Weights of a small GPT-style language model, trained from scratch on English Wikipedia: width 256.
MLP neurons of a small language model. Each row is named by its layer, matrix (up: input weights; down: output weights) and neuron, and shows model dimensions 160-255. Each number is 128 + 24 x the weight over its row's rms, rounded and kept within 0 to 255. Numbers have three digits each.
Before each neuron's rows, "fires after" lists the tokens most often just before its 100 highest values on Wikipedia text that the model never trained on. A number after a token or word is its count.

fires after: " " 37, "D" 8, " D" 8, " n" 6, " W" 5, " B" 5
L8.up119:168116116134107127096105139093128137142097168175093136130116151129141111106158155130131137094137132122137124145140156140172104114089100140113134155136149118135167145151120114115075136156103112189105177148104115126116120086120090108136124132111138149100138141102122156168139135091136119125
L8.down119:140111119108128117109115121099086143085107133166120109090118108114185158112106128070159110148122155100092101107135141119085091132118109163136093138151115104140165077152117128147126083170158125102125128113145114153153121105145136147082129129132136149115166124122096120084146134145152117157

fires after: " to" 39, " m" 6, "qu" 4, " qu" 4, " M" 4
L7.up369:109115117129148110093072125111173112125148123106091124124090089152076123144128138145094123146164168137114131143166150129100091149119118151117148115099124084115160142105146128152100158125138135111129114098156130103068145130117133153097116143119178095122142154129134104143122125159130101145
L7.down369:137109141096099115117121111119119157143162175110151123132125126158133110167119099100152157123124155137113142174129121064138124139106149174159108149148154120117118093082116131155144119106138163154134144090134125123114082150119128081118085130131176131145112163117137135146130142132128109125

fires after: " R" 18, " D" 14, " M" 10, " J" 8, " T" 4
L8.up321:203070104140096130109107154116099108151102164113099084141120115143132126110134161147086184083109163162127133163116137105169108124112126128126131132096092140125138120087119156120118109144207133100131147153171102121138148132120141134178136146108127193135097134096091106139107077174131121143
L8.down321:095154166107155113130151144161112167125108120132126106115130170124157138096129128086137149167158099136109120062159160150096133161139143106161097131126100123097098167153163122130119164114074089115125161114122127130124147126111145120089121067124155102164147087129177133131126132059077136136

fires after: "0" 45, "==" 5, " =\n\n" 5, " T" 4
L7.up905:166124098139114087144090126155155135143119109085098134088103092138161124072128143104137102144121103144114129140136132122153130121108146159124125108086121121116176117123137147139071131141123141152127129119146133124164147126159172148114128183135100111111154132129111126102085144139185120112
L7.down905:160124085151119083113101107144111145169140139128094115130119142089140117124124128152097147130134138113141092109145115109136146129081163075126162135169095115149184124124126124145125167172091123132149129063109129121119102127122104137073168138124107076146151113139172172097077176131102119109

fires after: " the" 24, " his" 9, " an" 8, " this" 6, " a" 6, " her" 5
L7.up595:119130107107138118107105109115144131102137100148128137117133133114167136126174121152203139110141130129134142176106135108170115111135160125116083072157147128141087120137148124165099115126119125129096118161133151123110180138124167130126149118164154123114114120150139113106123141158113130115
L7.down595:157103101123135094137151124169075148119141150145153154119131156148161143108157071132122111133135142107162111121142131128155126103111115115106143180118136119143154120159161098115119136083141136087097141131120153116142124102100082152118129172085092143092145107118145133121092127156141126124

fires after: "D" 15, " C" 11, "R" 10, " R" 8, " D" 7, "a" 5
L5.up769:114113148146118127084129115122117102150116094105147131145103131119146160084136123098081127077138122099127101159118151128118082109164156148106114163122110099134141129113100107108107117108127089101085147074104151128134135141143094152137117107111123117125117152174143119170138108174117131163
L5.down769:107156167092100141149131120119107108124153098131143101099143124144095103139124135112133133101081091143132140135059135173128132116113140123109148144145089101102096145138117147141117166141113142148081120095147164104158140092104144114165142111157062126141160117135141150126119135094173113112

fires after: " F" 25, " f" 20, "f" 6, "2" 5, " l" 4
L8.up95:084103113124165164126129159101091163135148126077113143111096158127162158113102121117168098132133085184119174127115094110079147115153087114139130111124114133114170174103127150128170118177136084125137111147134109145101136141125137123122140111119193107184101096150095121141119132136160061077
L8.down95:171154109114149110127156110140135138136107150134145114146110127133105099157117116137138135132112101117096143108175128128153087117105102119088191124162118124135131118115108139145114107131083103108125098099155156122154129119104083145097118121100074140080122161120136096151118130147123125154

fires after: " La" 15, " qu" 13, " Qu" 10, "qu" 7, "O" 5, " gu" 4
L5.up639:134126147103132127116133128085135130128124112140117100154091130155162131132119099133133147129176170120152144117109116126160170131110122125120128084132156087112109129099120107121079115141128142123138129119124132094149129137123137119089122121130145116173163127138158110095118096141124142121
L5.down639:091107134142185096131145116157134190132112095109123147115100108114145128135103070100108078168126134182106142118102138135156106144092063150178108132135118075160123135116116124171137134120126149103122120142108120106107118131124119122099173130121131131137125156114144143089120147110136150122

fires after: "2" 18, " the" 14, " at" 8, " |" 7, " At" 6, " his" 4
L8.up964:091135117137122126136116114142128137147113119136101085135126106106155106117156168147110137117137155140169147158144108094173125147119124150121102190165117145132127133134142125132077135167125124140110123138142189113147124174141115108128109158125111077117122124144145160152119091115115125126
L8.down964:114120130135140116126105089154148143116095099102151080110176156121126169122133073134113173156133121145133109126110109144127069110146116137171137092136092109148072154142142137092101143112147115103141140093099137157154127137088143097126101111093088122166101134130089120144132137152125093157

fires after: " R" 16, " Sh" 11, " r" 9, "4" 6, " T" 5, " car" 5
L5.up226:143141142117128118126145116133161118156118079156098140154127076144102104127124150122136131093115190139142120123124120134119108156129136119105123144130152107126117140096163079108095144143106125140131106158166176107111142140161116126124128173106169134144156182153111099203129075132124086108
L5.down226:155131154117116120111103139138099114129101137130132122117101137100119104113169098100166159142194142131134151136139139134124079112127176125149122141096187093088151126135100104174108149116117123147119123114122127157145135156104127119121138139125166104131116110140121136125138134123131083122

fires after: " on" 14, " O" 13, " Al" 9, " On" 7, " sub" 6, "On" 4
L5.up1023:145137077160156100158146138135109119100122171115125122148097083161116119147181130160093163141182133154140136126154126142131138104137111140109132131097097147164142146111162121096125133120099132151158131122148095124105116117114147117132107161084121150124176139105132109123143100105153133149
L5.down1023:145100113131154127108142116180153165140156135137115115102152147115176151117115108147168118147131136112120132126165075104128113093138087112159125091130154083148143101109133101136118151153134134119100162107110132092112137140151134056179126153157108107095121147094130148138111182144133131121

fires after: " N" 16, " V" 10, " mag" 8, " v" 6, " sc" 5, "-N" 5
L5.up351:111094107104144118147104135140118118096126067078106165139101135097104189130119128134115169156159139111091089144139114153128109149131133112106120094119155150140142159109125135126105123162119144109117112096114104149148160158171112152119077118150137097133150151112110136127163152143108125115
L5.down351:140124136085150103124128131107160140166108183119122072145110123140110090108117124139123113079154069126147150113116125173090103115115099128111133157166122134108140168116112126137123119141127132107137167143120125122151114140122152149131130126142151136139132109125116138151106091168178149130